config.yaml
head_dim: 64
learning_rate: 0.000326
lr_mult_down: 0.7
schedule: "wsd"
decay_fraction: 0.825
MLP neurons of a small language model. Each row is named by its layer, matrix (up: input weights) and neuron, and shows model dimensions 384-511. Each number is 500 + 40 x the weight over its row's rms, rounded and kept within 0 to 999. Numbers have three digits each.
After each neuron's rows, "fires after" lists the tokens most often just before its 100 highest values on Wikipedia text that the model never trained on. A number after a token or word is its count.

L4.up1122:489442556563585503513475451562532524526615547520485510463542541486492507418560442500551494459480498459515546459559545514477475534500535525425500529484552531548505538466490451540494456517449490481582494529542576532466483477574499475545536458521485567468481456542486461470444487428491515557483458505520478510440450491604424545482507495452486472502441470499492517466609455445446523520512
fires after: " |" 29, ")" 20, ":" 4

L4.up11:539499473555488505481481472456492496430433539453534488492485524423439536548498474466478490465551490502525489506496561442596508529563557532537480471550540502498468474494512537506482460556470552562579495477494528504515443479572509450454543498434487501426553464483473522502507426490493414528505525460542448511541542493493514521479494454438512471416530509517468486541487575537522489514479
fires after: "|" 24, " the" 15, " As" 10, "The" 4

L4.up304:384471566527531584523536491450487454543503547408480574559591482534564476523450530552534536428499328526497440562506505475506501520508492477509544496498545533502496493465475430539559509444456464535472459543499486489486479430560529438551471513502558492446448531472472516497526526566538469494511551491465533466498488498542478481488531502553507452516590477496462505469492493536498546536474
fires after: " is" 17, " a" 15, " was" 14, " as" 8, " an" 6, " been" 6

L4.up1060:481562486455537520483551530481506596571533597474549491517475506417534512483531513453510399513522407492500475554498570444508475506516527480650462485501533524508496491529481478491580469426510480453459512517527496566450489468556442464505480470436486514467477456503510508442508480534506510468545520438519476508446490523461473506579472544509516483499544519451527518466486514476574453455486
fires after: " the" 42, " of" 13, " a" 8, " for" 4

L4.up690:536576566542480555555494451480503513525517495516391534509572541497525507531454510501452456530509542480580515491431504543545530520424458443513475522563472414528498556530496501477491509449457456509467599523484586532555469474503506524458460482544488508514498457455475520471486487448555482503529468503495488539401579576466497511485472460543428490514557515574420531535492500468509474593504
fires after: "\n" 88

L4.up2126:466534488561490494484498510458487498407504484545503540597521471571467560478509435547479497536449514466480467514468521488514571458517481514506507543512519612525454485469423509461501460488520485509504504509466565458544468421503552499510534463553526479559478492447515468541466549519477452456494507395485471507511503522500604494503469526519523543502498501532475477500497456494543511529543
fires after: " |" 59

L4.up495:606511505445507496494533462556555543516382458492575419553453394499528511499462518507493509543515491508527563542517528484535447469447549427494484536557482600528506486545458585479515540535517455439483453507413497557455520454558522520550551436467496492466485451449507579493486472486469507465508554533558461513517542512510561499482530501548525475518569534501444488429457525496526444519465
fires after: "\n" 61, "|" 6, "C" 5, "St" 4

L4.up1165:476416429487492525478529470499474474523449505466453489511475500439578546451458509472517503451510522514574501526484526470541505455482472481454492512488471487493534523565555469523497484504477577544506458545489410491431486521484504523508516549572566484490473582397471483480561538486470529479516489526494529442518475598482496522506476512458451442510531431528553477487474549536526500453496
fires after: " the" 35, " a" 7, " The" 4, " an" 4

L4.up1757:502493475515522480488523456590471583524464507422503488463491560409540567422462444476463509451518464410590504532426448519472499435459480519443488510483483518506454486523459447559537534525507446529512500502508480501544467548447480460548529533476457504519427534485547534462582542506514516528534489498542522470494498578527500536471470458432496494444501428589458560486468501461522418558467
fires after: "\n" 92

L4.up1635:555502437492506588547446496435663466474495494472521511438494505452476551452547478565455511470530463520547518433483533470512502444471523424514484514566513511485517532519492542468430545478495483556423508485489491483504451533535505446558444467550469545516477503497531484518477495438572440471500513486449483509489508504553419513495480478483471513472466478549488500518507510452471481596576
fires after: " the" 42, "ri" 6, "–2" 4, " The" 4

L4.up1970:517366464486562507459566562503509480532588465568528425580503401645512577459507455510567545510483514466448431429504527513434503507553502502499425551532479488444460511441424491493565449495487534504491481468515511449499535496504504517451468496568465500441446454491503504468452513482539496484539461465504458537549497441479538487493461485542553530488435457494531426380510403450519511548517
fires after: " |" 58

L4.up893:491485515475503430530513468511462468540523508581462484514533520506526550527457436499508501515478441479500608507501607449524549509467497378516523489467508429469461515461446472516556447523576502567473531564470442525481444496507401490501429514517395519429427462458527521498476537571520521524480488504476567462524482470540474557481549484552531520476547518510513465510505382534486470495540
fires after: "." 25, " |" 21, "s." 5

L4.up1231:544453456463563475494512476489494510508520494521524502475472478557592517400489460478451441496523481404476478425492582496468486508478505452462538437495527532391500471499433585482462494524528477484577428547545514518533517500457480499472571561541499451494472497583538468508476432531462543472433489574504521541475486552448450513468524475524519531500443461521401520557401531422534473516488
fires after: " the" 52, " The" 9

L4.up389:494535460494589551459513506465478569512564481495532510489500500475457504499603510516500523461508468465544525471500446509490480477521438505593525508516410433431462516502493469466483441525525431508512522571414599584547505474554539486481474469468508443455466543458491497521437392456486564512532410517539545482475500507479481494522527544550490446493503493494519475513558429403468511454498
fires after: "." 24, "\n" 20, "es." 4, "s." 4

L4.up1255:468488594536489542418499558548477470523477572597420483561502566509498513531526564521479448426479462587430538484518544504527527525449544536496534544566510424475438487467539462509592516513511556476454499425509442516468448503481510575549473458431478563528479562499448512507483491517502496564445525458461459508556520455533491535457457531507558456490483550424485479474460486472527496560557
fires after: " |" 54, ";" 9

L4.up748:442489463482437470464485426523561494492476511562546476458519539414547505415552527487511560579609439494510525437501535515467535533519522520457457538548556526526563517503532500497437471514576456478505509516446485497487559501467473479508526453567484452525491527433476494441442520478481551445529530395554527483558470444503497542520450590469474541471440480471526495480578547545499513496493
fires after: " a" 31, " the" 22, " an" 4

L4.up2165:500435504488583536545452514484441430463565523480450513455517442529525523511567517497459524461527551481436559524448565532576483498528484521536497456506456494512519508471492451505483519511441523504540522458561535478475521518553572495498513502548450515476490537433433459591566465451547463538518544471474512522470552480520476498510421492544572488500501467511560478499515493495496425482541
fires after: " |" 93

L4.up528:462447491491555472525484462499482503473558480512491535511464493572487508432505447542568455481470551496516502478498488510604504497449527561522547440528475447488528559499463455497550458470448543440544481554513434462517498486503571523473466519431478513451452510447471492470455542474544491496432548531485503526461430509511460509557480512508518443487411517472550515529448492468562563452537
fires after: " |" 34, ":" 14, " %" 9, " ±%" 6, "s:" 5

L4.up1762:492504528539496518483562565439469535507502468440499435459533554415539558457522546513573508553458503579436489441476504531477470520547454529478504543494528471481541446525499490494551555508491495526499518475431534544552516534456493517495514430456525475588517452531459433510496573458490529467501555479446456438485456521472493432463530493541538501524508466501535497549467379459454468501485
fires after: " was" 24, " and" 21, "," 6

L4.up47:524488521520441620551467471480527477536528509495626462472555503442431557576462542463501538492425522606506449509511480491490569563512502534486531510442519539427474505449575546490531522458477498449522412514456519444505530468482488429487496522491547469504483454522486471479512506467530484473497496629556473486455503477500454487469504508534529508431463526458542542512446485526531449477437
fires after: "," 22, "e," 8, " was" 8, "s," 7, " is" 6

L4.up1720:424550511478534490493490495538471492465551483563460506476527499513540466573463454457485389524488539403431519485472547499494526483485542523538474533487479522492480557508445523482473527537450522539503452427532528596523483508529547586496570508532534539499441536408464481475480445542436538517505452489443459513453576472538529505414580517521505498488518427534514507468553440495498433545486
fires after: " |" 62, " " 6

L4.up2215:541507502463507493531524490513525450510489459523480573464525499516482517444502499514564424535514506528537477502499503432519564514477512550565466507481545503614474523455427504535482422471454500477517527449526508441454469516490469523439415521538471488496456528502475457522504437480498495552493482443498465475547503554494457408442577559465560463505425492527536526478563512459447453480496
fires after: "\n" 35, " |" 15, "|" 12, "-" 7

L4.up1286:454494496511487444481487507507524495498504493453511514511497462500554504480490547464500551548522499518515557453439533455538586538509520522517530506517497484574550482567552514594387494468511438438499517639508431495494522566574431537496510440574475506559470463533502532440492540465532495539444516456494482494501439500460469553493479437494493531464596539455490506501508519513569489495497
fires after: " the" 29, " a" 10, " in" 5, " \"" 5, " w" 4, " W" 4

L4.up1936:510502556603459485503498470482541455517497493472521410522563527475545512432423573437497434505547571574535495458544504496576472440516468477488548547471472436471527516542426523477471469481531516597478451493429554443430461432519480511545470502475552445472538565509503480567469526479510499481489543450505440473538512477569542493483479509532484483545496546485508437428472608536459553520452
fires after: " and" 39, " was" 7, " but" 6, " one" 4

L4.up226:499457510432543491517502475446507463520422443503525554432530493477514462533453510541493450488448487515502507544545496522481505547509537528512528513417446512407556435516508494534537523482521447527451483506425544472476448513478525467522449469528561556544473511536485478485511486541550442472500516431510494486555500539485482523505573437486557491529527508480440488569456560569493488530470
fires after: "|" 49, "al" 5

L4.up1412:576530517592455526484523441386519531525550494481558526502499541528580493479500516443486511448544487558517541560478450501445552482445493487487476508553515478486522573569555492550531477510500421492488443456512499463512439488485475503416457518496471501496456521496488527422488479478507556511462488461504465531382557499520519528513518482573483477524484459463536490522491488439461452556519
fires after: "\n" 81, "|" 5, ":" 4

L4.up1711:460579465460496556510409546450494442574558491514503448522518506588553534535504428523464510465504505551472474458541516517468574527503528553467505510470506493551497498479474555504520531536505533532584502592428577499494435505453555466482525539476422572504484541414531465505560504363481505472472444562475447458455510514493464510528516528551501571446521532498479465530454470498480391508494
fires after: " |" 70

L4.up1998:515549524447494547477419484514577580534491488535480522485580551462395491495428484458536524548521607501529493528509487545461593409511489515550523537458539491462545459478487483477447468523568527499460484506484505519479497459468497510496513492453486510501457516523504440457497555499549479534482545535545471491471502523441472516516500476459540494516452485511494504470494545467508528516510
fires after: "\n" 22, " was" 15, "In" 7, "|" 6

L4.up422:466517535492549523559518492575462465488587468489507501550497496445596490486523494447529477563532548491443533477471512515487501501510507446485509425487515493505445548542456452463435478598481561544520464526479505530524482491545549477539480446529470543457487496425420505463556505494444484572441462456498517502461476380495519466487471554495480548523493493568582492523532414509504454536558
fires after: " |" 67, " 7" 5, " 8" 4

L4.up85:489536461465474502534526484426510556506428530476434556573507528575485517509485500539464588567488559534547518524564491481492491503467495426468444537549493563458502431434502439523464532460492476474467447466478528470474443455509543451488507468512551486468491444455420510595542460496453475519576515461498485607484468508514523484518531500531481529494530554512493494475523424469461444511538
fires after: "\n" 27, "." 10, "|" 9, " Vol" 5, "\"" 4, ".\"" 4

L4.up2284:508554478554485545530472471437483502517503532438501469479558519492498469429556475446486528494486513454440516480514547499472495563465526462486542481470489477553476481540557487565468443452529482454475518481494576487476521459530477520428494546512516464459497551533513511430536470484499482545373555451477471544468437538511542454524452563551468524423513512542439487490539540503415528582462
fires after: " |" 52

L4.up245:491498458459511529492503545476528492491444511488495522485484446579510526513563496535499483504512440478508470493478438556469472528447533494531484558503500522477530523466502507434516518447434499553458569537518498522525510480505472492560506483550518538454489475494514449508504396436579594498479438423478541487517501482519477463459538475533481453488499482485531460455449525579509513489556
fires after: " |" 49, " 0" 21, " 1" 5

L4.up1338:455513544534494501574508512505543442448542523423491548454485525568490534442551413482430527454488519478499445514490550535587461540500578503468507504470491517549541496490512437521551491480462565529480523540443580466465581474548533462545520491500494474499496504473519525475501507420470457589506518462430525474493451475557493494440455555474500519525462541465566519605492546487467450555541
fires after: " |" 58

L4.up1955:442507518539449468557542502555413517427518526518495530519489445557542538518545544509485457467498510543455450516524465530500517577440504488552547512472540458464483457517537500486583496431499514535514556498533472478482544493513534499527471516530575458510446547362508454449463508531484453501513453520501461504480455499464511498521556524539495487442483547493558417496511501477510524425571
fires after: " |" 21, " " 10, " —" 8, " —;" 7, "V" 5

L4.up1260:473538473485592493557528559540443527527503471547544503517453470537530542476483555575505474507530507491532479450474465497523531538490463538550465504474489467547453548504594450491523500540432497447496536488412482578458544492514461462463474492504524499437514544470590462537489567491487475490525527541523466552489523507496504446505571511597546509463488482485469485506574446507407481454479
fires after: "\n" 41, ":" 8, "," 4, "-" 4

L4.up1826:541469452514524493515493495483546528504488519484451479436472514578528498477526461511508478493486486509409481545510570483445528493478531493530555534466532523539434560455554521531503528521515479480540514531559539526560531417554487582502507522542537407471509461525481501458536510489482472447492514431513451521558512539498461480480540536497551431410468530544528553465429457495475458521416
fires after: " |" 62, " was" 6

L4.up723:597541479483567544472500493540516515473472503555532541489467488500516512553486546496536450451505487541584493532487503484575550531527486445435446444499519550445497461521487557521440520539448523415483499577419514523426512461533493447495431447470421553527524474484562579510479522543499500499499551493484501487545547521514520547536515506434529517465469496497452499573495442460450500517529
fires after: " the" 26, "The" 16, "G" 5, " The" 4

L4.up421:491506492489547540441536490551473422467552476504456434495538527538446560560515495517496431455473470584539550451497535473547510455485510523502547515538506455535492519529538428478524543399468468497570462497604498415468462477488537509564498561486482507536472466456443532434524516520492511471468428515493489496461485476523504526487503513460471533473442501513525494472482469534483457511526
fires after: " |" 98

L4.up800:534463450492490412430502457455472538495516468417480453515477568565533495496479487481511466494499461517559526452490491549563525498522465591494528528513505476525420487524467543527494515492493420466530477510495514462525473531502446425538476480540476545492516454497498530436463487545574462527500494534491502541522504427533486510456478414490437565578523476515450512473491456501504406569521
fires after: "\n" 43, "." 16

L4.up542:534526514500485517511555466483473510504439543534505498489509501535506543429465519538568525528485438497512510470387420489490540458540513539444414491556491552521474493462524553526486535388490430511500507500538498502443541462500445442493530507446532438503514540478479505457501603434461483567496574593513497447493477511486462509466476516477521563546461521569458531510467386503478439500469
fires after: "|" 35, "\n" 24, "-" 5, "===" 4

L4.up2022:501515511530517572508450517528611517465505509386443503522476485414422467538468502509460513551466475481490528566535508469517478512524531562514572533541460541517499511496552482556491522481501512468523452474445518549488532518490508492568537463434518491548445444537457591460539472481510541533600474517473454482531570540520507432462516501592483449507516501521575485531465457526577464461458
fires after: " was" 19, " were" 17, " are" 9, " is" 7, " also" 5, " been" 4

L4.up189:426451510533539476505540510464470524463510424565460400488487542577546449449481503525558439499457487496542469506502513488509516520450513476449466595489534459502501510488519549603581547469521482485464539574509520451477526543565512547493520491494489484413470540460502504441504513548502493522456504464496541488503508513402473572544544501530476465481465491503501494501484502543451512530475
fires after: " |" 38, " 0" 17, " and" 7, " —" 4

L4.up517:498582471528555557506530500549554424474564524490484553434506544539520508479503512458462441505465550542493449515519471502543522513554500471555496499496491460533558520510569519519486442492540508505568478495459579483529507513571536546434453494422506546499515558450507510529483440499458466560489511442532485470520532489502505546504514560577622567459499446472492439516475417526507506531433
fires after: "\n" 26, "." 11, ":" 5, "s:" 4, "es." 4

L4.up2333:559522564539561463513476520473535520483476432509494530515476501478472533477526453493529494489485514463522539563424450504513495488430388459525460504544449544472551565446477580471487478422455494489482511497446517562443458539470508497522530489454487558591541421511482511448459500513453482479444475456458502569494494472533508508528507458488528488502564502547550492557526448432509450439494
fires after: " |" 37, " —" 9, " who" 6

L4.up2393:521506476452509498486502473537465479526470511534513531502500470517476498479500535545493458529467489426510505463616450525533547564524450482543509511548468532452539492508578504482489455509484494444482487480535541517549495457494453507394358600523534407500534617574495422500431590502473428531486526507559558505575549458448494511477513511453447515485514479513434465524503537520476478512489
fires after: "\n" 37, "|" 13, " |" 5, ":" 5

L4.up623:399530558518502560563478462503472496410588534550490495537489490498519483583539538528505467456468509506510561494436502465480452482443490483495540499480552574442535501440511491456495460498542452512480452554467473509515548582515521477552481493360583477471514535478476455493469529477414492511472542549481506546556557415511537514546452581527455553509510535533518486528535511523513558495537
fires after: " |" 27, " " 12, "er" 5, "ale" 4, " 8" 4

L4.up1141:537541443556576486532529496514500484469500509451507424477501504513582497451457528449528500562465475541484487497506551519481480532495471499537530471475478486541565511486459463487534416445523505416479523573502508402441526507556513513499437503454544527558530498491555499535544505503579502544485506497525554504523457510548507473562484548438493450480498509488493520488480494526574502484530
fires after: " the" 13, " a" 9, "'s" 8, " its" 7, " The" 7, " an" 6

L4.up101:477488478478483467484497483529570494572482524544551514447485497547505473510563447509545474475551576488496473449480599455484566468519458543474529511511543584553424508483487501491485509527525459441579527514532584476471549474483555538521539473513550478431521497512511461487499436455446496422560500507555476545529566391384506526532517511501472466492449452538489562483499446434438492504483
fires after: " |" 47, ";" 6, " 2019" 4

L4.up1268:534482464501619541536520491543472522536524439533505444479539532561567497479452529493491501479549519461526532524487444476463516490492481506477446455475462540442486473564435523498471457464487473468523499504563505455451515541509489413472490528469512462524527458567464495564493461489470437478454489541532475500526489569485527545507552528536437500509526477540493442481514522435460526500433
fires after: "\n" 78

L4.up2091:557459526518521565444470441494478504532527528499507529515419450457482491485465455510481553528525494531470489506456482482545575441484474544407516539605474518493593497547503515523537599522521605556501456608488377567481452458495468414472482528512479474529539465457517530390394539482503472497490418418481515451505470516568518490516575449474494519467491524437551473419526474525557481461504
fires after: " the" 41, " |" 10, ";" 9, " de" 5, " The" 5

L4.up1818:522460487548531496470480500548501482541443518486458436477475503448517509444474431450550516512521500483472507489461493515527548477470538531514552489464436524466398596556484451467470507492458493545553501550514458499484558508478512524503450547467436443489540503548502492522507435537549519491424526501557426489541436528531497529510434436546579517560499445499495509526496464518493531507495
fires after: " the" 29, " The" 26, " E" 6

L4.up1518:514406493505501483525487447537473497444453503454518542472517525483459561515575452591544570440453506491546463537502453572563480524422484450526431497508475517451439482503463466451507446525456497505517507514540540521528524490547473496475480506515558529421510507417493492478576512567523481499471473468516484553521515501496466424536444463500438432454512460511558529514446526539431433531556
fires after: " |" 45, "5" 5

L4.up1968:444459477487515459492506510489532503453427491499629442491582439425539482500511576485524532524509460553490541522494509522499547500466545534466491535547488453478518521519554437538507422497532496464488514538475419494522504508519459469486497545517450508610553478587521481406477561487525562517464512483428504447493489436490467461532534520492473447529503407441483440556529397554477496480488
fires after: " and" 50, " was" 11

L4.up373:460456505512510467485488529515485493477486485453547545504541416485499442545528501508511525542448432498544541523485532435532457547493514495502458500534507502525478489533545577527467496535425379510452479438476467472466462450514572480558484528540542459507546459486437504538506507602566473446549532445411504530487529514485557469551527531457522552544524489530465488589448529550493453560527
fires after: "\n" 47, "|" 27

L4.up54:515582532488478537490501505518533479420567530539516500548508496551563430527521521504540409547524501495512490527511435513425577523478518511492474532511444526477498494458512453494554519478530521505603402519490415487479454557541458519546505519467526493411460463487435467490467525505525524506444506456521442521485489474466550533506468529492497473468492535482502527434473507513518459485475
fires after: "\n" 30, " (" 25, " and" 5, " a" 4

L4.up339:491479482498483508477517509447519485499546505395480458469491489492523460496443563534548451512516426512489474533461440527474468472531482550548546484448537555462458459527567511521499503502553485424472507426519461508507446437542447491514508499520505502524492469517486432499537471547506531407494535445513505411514452531489458553559585497454550522513462465465494528504554458433452511505522
fires after: "|" 62, " votes" 6, "–2" 5, "-" 4

L4.up283:474502437469514469492503486477469446561437486515504469601554533432477524500608406497460541505450532545492487445469534615534467492418534521495504534492534438521456485439465514491530435473485496515463460481533484495484554513464543407538531539589531497505533508533499498569544572495542544506496487533517429519439496473520538480455503496499481525491495501439566473520475441500497490468445
fires after: " |" 49, " 2," 5, " 1," 4, " 25" 4, " 4," 4

L4.up821:495552537504536511587517561530538529460484484516489483447466518494548518446506535531518434487529569494516560532465480481517526526575484536452434527503455530490511486485523418494556566517518467523435442515530469505425530466546474474486554432569491498435516529498531490457497547504599559608597482539440427439525486487514486555458557472501490473465553474446520500504541488474522514515498
fires after: "\n" 29, "|" 23, " " 6

L4.up121:523500530572502498512481496449520511521467464492481488482497428502494460401440440533467536474526511549513504513426493514448550451448519544468484485564539505481483501527513454499582519498480488471424483464460541519433502433580479472505431488470478537558505473508465554519530553482501547483469467519482434591447545482407522526506565508486482522515546448511525528497524450516480501548467
fires after: "\n" 45, "." 17, "s." 6

L4.up2099:515485562536529555516485431459513515467476486468485510553476485557423523514522544481457536600580487492426597497537523500525513553503483508480480468524422532460493517545553481474464457562461504560435522440435435461446425466523550520498586520593539527454478437494464476487473511525540506521528454458515480474513512560491487489519472500458515499490472511500449447536422522533486432542497
fires after: "\n" 62, "|" 5, "R" 4

L4.up272:567544554491568490518481461490484382462523564487471493504480525510430450521507439460513518463506437529425570461482465485569454493510507511569527533537504477500427550537488491551451452474459467451465522512457530546537487468472433491482522513552473514523540524527564473494410510540566487530490480502507481563423477530501550495487443564504481482487528538469539545456542481461507536519495
fires after: " m" 20, " \"" 19, " un" 7, " w" 5, " p" 5, " s" 4

L4.up852:467547525533470521523446491505577548485517553503468490496526521531503550459407501472456446477501505546451467571556531490555507511445517518466533522525443460565530489445517424525528541490525420420443565500408510475478434521536449518544521475523559536566504490493494499439484588551498471543531469443526416557535492462467467467460524486509471469518505439483527502452452476470515429506447
fires after: "\n" 51, "T" 4

L4.up1140:572536509515508417477498497428474475495540499504569520411516532502568534463468464544526585507483484471518561469401492482545523485526490530530511539438469483477526505551515505509492486473519474527417469484464502519484491498577467468496516489514535522458519488497474513502540508481505435529472531453523490486461481441448549508472520445513426531449524465508526533498500512470513442448476
fires after: "\n" 67, "." 8

L4.up459:574504499531434481477495525411498493574472524434533455501542479445512451428449515431513465483530469552487456456509598483458567486509574517441501506451514588512522525483485562551433510458491474479528515457457504504468534476521467486522523581547477502520519500511572492472466470440470511491404487486531504525509528494557542508496530466480489472538460572494505557525490532480497482497523
fires after: " the" 38, " The" 11, "The" 6, " a" 4, " at" 4

L4.up920:432460494529478462540548524487546522423530441471541421531530518505485534496467511558498610548400468570489477550551397569488516541518498532496467485473492476531472443463454540557496501442544494480446532454408528489466497512524589446500465483573505474496522488516517452530545542548415504499493524455534482503483466508452522460434475463468473482488546494552511531490450473487538468419402
fires after: " |" 25, ":" 11, " and" 7, ";" 5, " 0;" 4

L4.up952:483550540505544432520507509552483470525507524519491457467499499512442430444472476474523529505496451422459502476522501491502535501411512490543450471595503508472501469546515506445526477529484560504524500532505432542533500527428442513538447383444485533465538528508458491575592411644484484471447478562490560483490419498484497436505513409508524561445524492550516520555467478563526456481649
fires after: " the" 42, " m" 6, " (1" 4, " -" 4

L4.up2360:533489459512531537441549455487513473548508554462489473514496486472477489520516419454506518478436445494596494539465503493592460435505533505508460418546501550531465512570559504530495530488527509556486421515479478476479520556579489470572418487541470491481475519476512542511564540439540522468468493397395493474483485546546522496468479450442502514483514503524518505578513454536489486476554
fires after: " the" 40, " a" 12, " an" 9, " The" 4

L4.up478:444518551515542498511506487460405577563557550590428427472487530516524444492528499509545569449490484533503601513444491506481462473473540509576505479521519550491531486479489527505550565450490474527470414494450463500479490515522542514502533488494444522525478484515426526538498460498483457563448486528506409534472519436527478520500506482524522537479536443504540440529505533484515462516419
fires after: " |" 36, " " 9, ")" 9, " 55" 5, " 8" 4, " in)" 4

L4.up75:507499487500495483498509532483460557516550540540523543532483483475583527495520469460434504473499551469571575589503470516533500535426457448557491486482379519499510538486561454497547499443479493458466475549461536504539457511493550456507524468501458506445481543494446409514472531498499522504446467425532475527512444481534488508457483514438480498521558497474538433432368465483588439501493
fires after: "\n" 52, " (" 4, " in" 4

L4.up1612:463529534466485574551463526489515458500552506480461529494389505513493469501490485537538509460519504598503457533524476442548507524439519560488515523503482530501504464432493485479420550414550526500521539543522546429552537360498543509503503536511620467519527463567494499548545484473502503440432526502534482549511536516506427510513511542535543453529487443438539497507480484446466484459466
fires after: " was" 25, " is" 17, " |" 7, " were" 5, " did" 4

L4.up923:521491485601480489494487488552537483535466559475610494494505410479556467490521543569493549515477440553503507474494435522532547488493479398439546512482509549481523511491593500473475556483439486485483466523485470472525477536486452483509523413518522489469543409511481469490501538511474496452509496491526514526522516457537473518517520505478460499506519443582464464438569444470504527494529
fires after: "\n" 76, "–" 5, "/" 4

L4.up1209:528500422528470522512449521496543517510533522509537439471494438452565504485474512477531589487487496472459516493477513513480503479515450485496490464462521537521462559482476539497498584498437602518567479502481543541514536450552512435468496539495476434499489556524517491467531609414460456457470530526523513510511455533538483519471404501530509515460509484476413557477518476456469494478486
fires after: " as" 17, " the" 16, " of" 8, " is" 6, " for" 5, " that" 4

L4.up255:518512523529494505537542504447522525526558510465503543538554526447517545493471553518470470448542493534468520513535471485481498544514449530544526539529584521473484517491436498454495523508544493501570526478555535464533448557492425486512499480463437564438489508557554483518431477564476497518407568602533524496503545535495478479505500496550490518463458473517484491513544462535465502515433
fires after: " on" 40, " |" 19, "On" 6, " for" 5, " in" 5

L4.up340:524516422500533541435535512479476515508525449459520430513517591489534524466525597488418519503501454490532553424457481509616520472433478507471527502455442521526518544517472507531510540415521516480478464422498453486561519546510511559511499486503516508492537463508519515507521464477463533459461444467457516633503539488511537522510574505469524502515507475478546529465556454527568466505526
fires after: "\n" 31, "–" 11, "/" 6, "===" 4

L4.up2138:506489508481567424411511448507516566485501471568488440466478531590514535582497517494528490470524478517455532511460449562498461519456469440477459504462510487386496474482528556482491492517515505536489512480489550455506593556605537507474519489545535453524444534451458510493475486475515540502495500514562512474546485534482494526456532472566479490513540476514489482500530483531530482539469
fires after: "\n" 68, " \"" 4

L4.up474:493539526504461516502481527512471536525593524515517502456520583488468503425473486518517510514519594482527556460535511556570438543451520502528536518563490540498526551416538429476520529523449475528484507513497499487476473515532460554542465416479490499476523480451506553550511426500519543529417435476496456528494497476437517498533504441456515466486469455490445479539513558472571517403447
fires after: " |" 39, " 0" 15, "\n" 7, " R" 5

L4.up213:543490517526442430590506494512513504516448491529452510475409440513489530431545503512571544464468488484605503529518453547552494497488450488517483487498507526505514440524541522513541492553532560512577470541449454510504473592550462516524420469538511529477503469531541474480617510523479508461420500480551554495542586507501434489464510430491452456487464481481517508531503480497445541508485
fires after: " |" 55

L4.up2089:568471528527452519518436476576589476453518552472478500501564507411454494467570509543474504520483563525451394511511558546518501457529506548531475483460495474481496490497442468503462462490500478457458534558480500493542595511537418453531480496506504475542520455523515425481457573467476529479513503425505522477479489431486482499522490515444542470487536556453566517536486503462501450581574
fires after: " |" 70, " a" 4

L4.up2011:458454569503520562515569488551482519517459522530522426558429537500530493490441502511508487491603533486558514443460472435513487461465508500509496560443511460439455526511519596456531429442567504463508498551516512516415593474513515474512545461501483503572539523509537450480498531457470532595522457459513532516541462462509493519505528544482520530402512457502524500496533513508557494492474
fires after: "\n" 28, " a" 13, " S" 11, " the" 7

L4.up2002:498510527468476528462529501515488491450484534524505495420500488473504556457564515445569426552583444451477481505594539474489520507540570520465435458514587586476463515485514519502486510436460490491537564603488482496457562502497495467569508501489562527512578484520548469490491525566502502512442582481525600489520475471403478487486497568467555491444431496489538544509522473510520509549554
fires after: " the" 30, " a" 11, "'s" 4, " The" 4, "t" 4